Weights of a small transformer language model: RMSNorm before each block, no biases in attention or MLP.
MLP neurons of a small language model. Each row is named by its layer, matrix (gate and up: input weights) and neuron, and shows model dimensions 0-191. Each number is 128 + 32 x the weight over its row's rms, rounded and kept within 0 to 255. Numbers have three digits each. A neuron's up and down rows have the sign that makes its largest values positive.
After each neuron's rows, "fires after" lists the tokens most often just before its 100 highest values on Wikipedia text that the model never trained on.

L6.gate86:123064112115178202117094096152184196143149179116159123121160159147154156143136125160173180081124187174100103146104155177098112140114127133083140089126147093108134122136137181144131143107135115096096109172182073115059149152131112182133114122082137078155104148077173151204186138136105138109127145129159139129183160130104064126146164143148113121153130152174139220119097143142148145116130128149145151080072147136104133072055103158188093149096180129067102217138118133114075156086126122106104156162174139113125107132100112106080091163119156109112078121097142103104124142141161147099
L6.up86:064049161096129162156192104093137145132118133134109207123071101157136108155111067175160136133140149078142127117130092126139136160124130134150139151105113098087135104132060127064147110095128110144110100192114077200172119134123124142154097121126074085161151085145155147087191147105129130142131185168147090093159075084132103150122161174133160058119127162138116110085143144107178155099089169093156059089168135122051071118171115120061130125134111087141131106148116153117126098115117140138078124153117136168126152070073134193139113153109186084169130139138146124129143119168143111053
fires after: " R", " B", "a", " D", " P", " S"

L4.gate207:129149157169061113145090154077081173186184130152118064130152163120113153073141129137109108145164166106132108109128150110110109152124145168168081161142145115146138163095118116159106160153113073117084167101174139126129145193159111050110125120127106143162151145136159121107107080175178073179127110200131131150171118185065193140138133125131081102118098099139159111165177114115110090154157107139183122146126128143107132125122170107129151098080072093090125099125151133060129129141136116094159163115127038130172131136089057161135095042140177155155081049157105106142145146100159126131
L4.up207:122120109146088118134099185140120139160150079136143111084161128114148149078131096128159037140134114161166141086143192131153077155125128132174113117165135086121124115159137072144119101137151142172072043153155180153081093135179141119062161111130103134131059169160183083114165093117111093123155154164195137130111069161118137171098115169138101134119134095139157130101128091136025138108101153077122111135153163097152093079088110174124102099082075094112108083124128139056119141147125100147144104085136093129144045150117103132103164098113144138166164104158119190143149170139139071097
fires after: "0"

L7.gate115:135146024076117096111134174111172165114117128102106088164119131125102100136082101118196110081166061107154151131178160094062113188085119098147100159117158089047154121125107129089131103095104114153160098139125103141114064131100116126069077206127119077152120074133137094177137139146107107142088127137137159052166113121154132081148104124126179111112080164149083118128113130097144093062131150163090085148093109136125089121139145162080114125167060166090113133137144130177176152125118138128122095099139137116099069151046157163130195147131113122111125108178130142132101136115140139183
L7.up115:102083078116131094139142159116141118044124144095091122196094123149093134113075110066172103106158096106179153162175153122037087164089151137152083155099149104095139121144116151149103120139126137128147144128180119142151064149106097115097113223133159085132107140148138075173163100160129092149071107135175163066155123096174127127136092128149191136088112135114085111114111099142172089110131163151063071156120091124128111137200145146112113133181067148135112105157133144146180138165154190138137087084142130141104082145068155152147194138122125143102126094154127162150081113125108157192
fires after: " |", "\n"

L16.gate149:118060081135147119138093158176061164150142150140135120191174106106152140113168100143166094154072076136127136160126113135144162153150118134119125164141129185097054106102099148140123202107114105168174122032086111143099152093183125167122093116099135152097117143134114114148103180134103137119158109193127154087116178106161133224159133138169146204148150120134128179179174165137123128124128106159126125064152132129150078121153098148120067084124067145118095169162125100140125049157071093089131098141155099174180139143152130121105092158140147188095150163135142084092126145140133144127
L16.up149:107113096150079085156081179153045126132131087140153130086118098122121140136175182160060118144164083203105175132115135147113124151119048144160079174116155178193144162162169123113199167187083124061162115083114162104147144171171104089105171142124138113141147141149126127144126115127134151172170105157108088104158186143127111122147130141138124135106158079121123155123084070135145101154147146109118135102090133149135073101140193135140047150118173070168101082144193101112173116077112114129186137143125082164119143095118083161103173114108144087182112107116138117148128107111157109087
fires after: " ", "1", " (", " B"

L20.gate339:102078154119107114117090126191098075129152051073116121085163100132106129100139074180166135162112126137106103163158134147175172145142100093113168099132132120124088138095095141142120131147125113116114187121123183131091158145101106123128077136103135172152168100105118100134105177164114118120123156177050113138107080140138111108093065161187144136123064048103168095092164093156133115105119113107130125102061127111084148107080123042119094104114121120153128120184095138086079064128073064147155125130120048159168122111134122149152112156101163163107064124158125130065147098084156140070
L20.up339:089118115121149125144079122079071163140117207103168155162147068127148142161139102126191141144150109165129150118101114152112121145121147166103139156145046160143163177110091119178141117136147108093187132139098129148165149188127157103116177143183159193176076139153087157207062119151144111167109131161144115036171142139075133127121092131189095142137150140126145162127035170152140182159195162112155119107129133143138105136111150113125126123120146155097172139122078131123060172124123151076130131145152093158186061120142123128109143127165143109138109125149074191124186127154130167107
fires after: " ", " (", " |"

L16.gate322:058118064123086131094161160126170070049120093065115124145138098131142057162105099133196135126147158128172149104118118126156099095124179122185101144119143143158175118127116148134096161168121107186168169154134112159135107119150086115098131147128146078121112138115121128175140135104141146206106157156128184121124174072166039113137097153115133159095153172103123087134189102119163064111108113177062144200130122095104104155151064132138119127128112172119141098097180104152130093124141199202160131127165114134072116105100123156126190174164140113107111092138101173149108139127087137151
L16.up322:059140103129148100090119127073111103157130131076040132186169079151106123104096102105192128103155136096123128157168121090053107107128123139106106120115132129098136119181103183144114147172134124175169114110169119136131134156093138114154099184108166138146094190170145096125145143156125116164160132151160149113164184075125058141128053134106134163095231197088102115145135112169171115127150142147066101157101074143140135183170084113122090140150052120129144106185142084145114133117197154174151106070093126140118128096083152128115110119168133122112115078128127140111133098099152103184
fires after: "\n"

L2.gate101:119086116124093200151086147174181138170184189118100116091113148125173087155162117120109125130151109165159133094167077174149122125120131173151054164116144124152093127099151116169106153142107173099121098142137135100138156150233170100117143133103122128101140123172150116103098176126112064084149148203082133162148163156133123135119098083117140123107088055133134143132129097107109168151142159103111120145141182082097071100086132085113141098218109158149122074140117104114191112085153127087153094137106100150138179080042079119143114115127132152149120104122147152148166203122176084119
L2.up101:169061108142118181145073153150143127145162166081079132122112123101171090150156141148127115129066119146162134132195094206136109142118124160141047186122140132155102119131148067142115141155115148131132122156118135139116143120214163096128107109125124087121180137163134090119074170139119064112129144194094137162134159161137129114118086077127145133097095041168153147135112096095099144113132174123071115135148151099067062085083138107142163139226116149113127059151095122099191140106137146095141123130111115176149193087068076099160142107124113164149131099095151125122147175131147078123
fires after: "0", "2", "6", " ", "–", "8"

L12.gate308:111137114139157078145120138162176084194132120139116091155151128097147066094113185156075163163109174109132139220143131111138188165118108104124114093117145115137139117175156173144138090132188071191135139164113086141104154067140135129074159093117111113170154128162107113088120089170126109146148115121140142107170121115131087144099130187128088140176139158110106145136063072129131134157110154135120155126157157100117127118185182132152141179081176153155129096117137116153143154089170157173134141110080151179179127133251105094177141123069097156199156124143119136128110151091088173174
L12.up308:140151127103075101093077177082101124117162161113127107200101117064113110143136123083111113122131073118159099195144108154096138124061137140103147115133087146189088177114137158168137086147139129159104189124088116179079116077151130208106119121166076158107120151177122164128106191136144108094150160089129112182127121122194155113136104141081144149132097161135124103176129108107070135130105143128146128128127128050128125114187087045122082116125111156145159159062083172140123175065087148071143165162123139133160118094112126121155135139178083153076152104142174191121148120089125140092
fires after: " C", "ec", "oc", " c", "r", "us"

L7.gate103:142115117100104161164144148071093112139138121113148113149169082141116110089225165110104156130157080082119153136069190126125116121157072150056100101226142143142144083148131167147128130155139156127115145105111164101107107151055117142171191143065106146097137136070159105177082158181090138081150137072103106124148158189124128051152120165132119102133136131098119146157177106119173116157070080120128139114131113160134168105080148139132061128136112151085115133130085100122187136106118109137136092141125209057103150100108128160124089119151179108140121103117178084126130184096163157131
L7.up103:089102078178142145106137145112175123149131109058142138138108146119141109102192155160072108123131109090113173100113172190096134098133106182127131123133136142095112124126092129114113133175114128123087118159120128165041139182146100152148125109094201110137080145136113160152086081133163162119142119189147087137121089105126158182131091180083111088110121143088115172126128154113183187129074116138165135084144163159103077143135094028108132122121126105129135107180120067111152171001104154092085153138113153124185117159088163125117151144121169106146100163068102081091141098149099128138
fires after: " P", " p", "ri", "e", " D", " B"

L15.gate244:154156056128119170131154138150131081139143114098155102135181114091140080183180108103085097145139152131147159161107183126166193103174096126138099119137139116134186086143152142128133107141137129159090071145098091149094113114131044106135134133111137137157157093156040083145146222154151156132125124139064117128173120149123075108161155106143127156154122148108131115101107112206156177173138164102105137076171154172125037106122148095150132096127142126136120135158117167166046083067175123164128146170134154150077115146160139086141150102161133159155112093069140106156150078103157113186
L15.up244:113104091126196123105135167123096139153166119136165154172148091110120095148152118132176117140112090070155100127136139164150121141131182210099145113113122152127090122095083148115120163140148152172108170144104167166149082072095138101199056151156110159121186167178167166080107103152161146144141098127169143113167114151137124150154102138075140134132096099162096096104083083081100124118155091067090093112097123106074133144117138105050105097114183146160108145082133119184072146121172075139092155139078189105134118126101093147163146094106072221136124129083134152114123154168107111198
fires after: "le", "r", "os", "is", "oc", "a"

L11.gate91:097086172144106175133138110139078072118123109068125158134140075122158181114037127081158187069107131097116083095129121128142123116139176102143127108097112146123097121117153114134124132127097142135088190098169126119118135085157099135104093184135116127140140166074123148156088214159140119140147109135097119179119114125164100120125072109136081146145127152179159126157138161087143115119092173146136126111152121131077080127155095088107110123132101119207129128074124136105040129122166063177116182112139046086178169191107100145131116166163115137090070085126140055080103161097093139096
L11.up91:120070089073126100137143128138144156167133188098129133121136117101170177167164136076146156119114142137147133065137136115134141101151072135108165100153146134098136162148147101146143121156111102112138098186159144178117139139113112134165123145130052216169131095130099123083118160108073198128093059111132106091113137131130116120122106149123062090139147157165115031090134118128146112122150099085174100084125079135112092161141160062076195157086119152139140114111130116115101109162164179142130165071155122083107216122164191166110135139089082145132124070095105089163159079105160187130
fires after: " ", " ac", " al", " a", " b", "or"

L11.gate181:101042123147148099144137138066150117098136095197131094148133083155088049134119158109116109167084145123073160108104149127201152172140105141107139141148154173123112099151191171123171164133130141153102095127125116171112121085172075096149096118125109151131102182167110147147115107155077139134134157135107164078094160180156137157126079145118149112128180146098115139130190176159114190124161139154128177173175145111114102119102125085089135111119108168123101138091092109113146148113141053155141107134136203166058094146170121149108124128058158147144092049144107158136208097176159097103
L11.up181:178108149143152094114108131121122149124124125129125121152147115103111153133161194169142117165142107120089107120148118069130135093110034155126112146110127087073120136126158115057107144115155135144103135085117134144142146154148165116072126218127124190132096144133127133127120069122112127119144150141168135058130154090117249139091095169088174135116158140127065183071096179173125125166029109110085122129137138177160065104140182181096095129175110151120155116208108105111094084122126080123173148111104163132157133128125114112121157140067082158132090090138105099125109157158142070115
fires after: " P", "if", "les", "s", " N", " S"

L9.gate80:170143144108144114131171169122148139104128157119088115145117104116098123155142186107064107115135126098102168130076124103145147100201199081104124088129168093120104104134140132144118130106118098110139053134130146144158121145137157115153182194117110207173128140141107187122106104095128197124102187124129093090105121101122192133125161152106126155124216143102113121083080092192080135154162069183131117130079090135113151095096099197065116032159143127128154122111104091133163097077097151124111116146148176153079197145132166138165093148105107126134082107160166077132077120124138146103
L9.up80:094157155176075148136143073134180109072121180129127074081177116148099110132144146138134154086135109150156111102136085087075130093080091160157140106093118126135151103078124114171073141140136120121178077063153142144103143176146165123100133127073139066115139138139095129106119176076153137164139121151181116069139106143136144165081189150152148112099124119060091112158063103122112093177098103093140116159131113129103119091170097130120121070154144154193088094184161079114084096081094064111102130149140156179176084147078130116128105114094155077104081073142142143140113095151070102169
fires after: " s", " S", "S", "s", " v"

L9.gate229:170137124088115135118102138162132164151240128179127136115184135150151067109148123162114157120093134196119126172177151143111105132139071128164188227143163059137172096113150120160153118147155121124097087084098127152129126095088097165142151180108110113081150120155159156171119160122083124137137162130149148169114119163157071125117226109120128126116162120159192180125120100173136039088142148129109126122133129158154169156132128161138092147124165169098147128138113107116122093157050107130146122160124140197133137206136124107166135187137135167095152191131178091122120138094124113150
L9.up229:145142150143084130113147076122168199139157077157113129102137178165155106109122101162179181070181099078110079133148165130164095194032091143164173133096159100090104135069175100087123099102098069135144161121119147161144123165101093158092157122093050129096095107095161170091132133129099115167163142163104096138135155131058097143071166177148170129155147148067182172147056108096147116115114121119146174156145140114119134130063110085124142154143129119120132120109119096115150150135121145119142127080133191080132147165133159143153072157152163102113130142110095161135063111140103166076
fires after: " E", " R", " B", "e", "E", "P"

L10.gate129:176197151172121099124142112079091149109108105153169094109109098114180116094098183189096154122125140167112102095099133141178135125143184185123148109123083099130136123086083089057158155117076110123086134123118123108132092142137089143149126160127151178180119176055113140093143101140096141135142182139170143167227153100146085151102238177149061109080128094082066118167068144160145132131137114152105096138119061098145106081111146141165113131183140101090166165129089114157153098112097169153104155162158093132160117133128114115106090116109142132095112167112140106099114128099136070126
L10.up129:143189178112119141121126093144066103058109090125136087074064144134112150160167173183161096167154149072086118143139117107117119100124160181152092089141139120112122084096099105095072152111154151156038131141094084104147087145154078095172090124117061157150153154109095138060174109116090105107092168064106146130197171087119095121108160134114085049123111118076110091148144146136146072092150154122101091142152110159127124107098158146146157152166117150120144127052096185148159079109109128123102084110150129138152118094100179117151146134150152158130139155080166110066094117135136098093
fires after: "em", " m", "f", " D", " B", " M"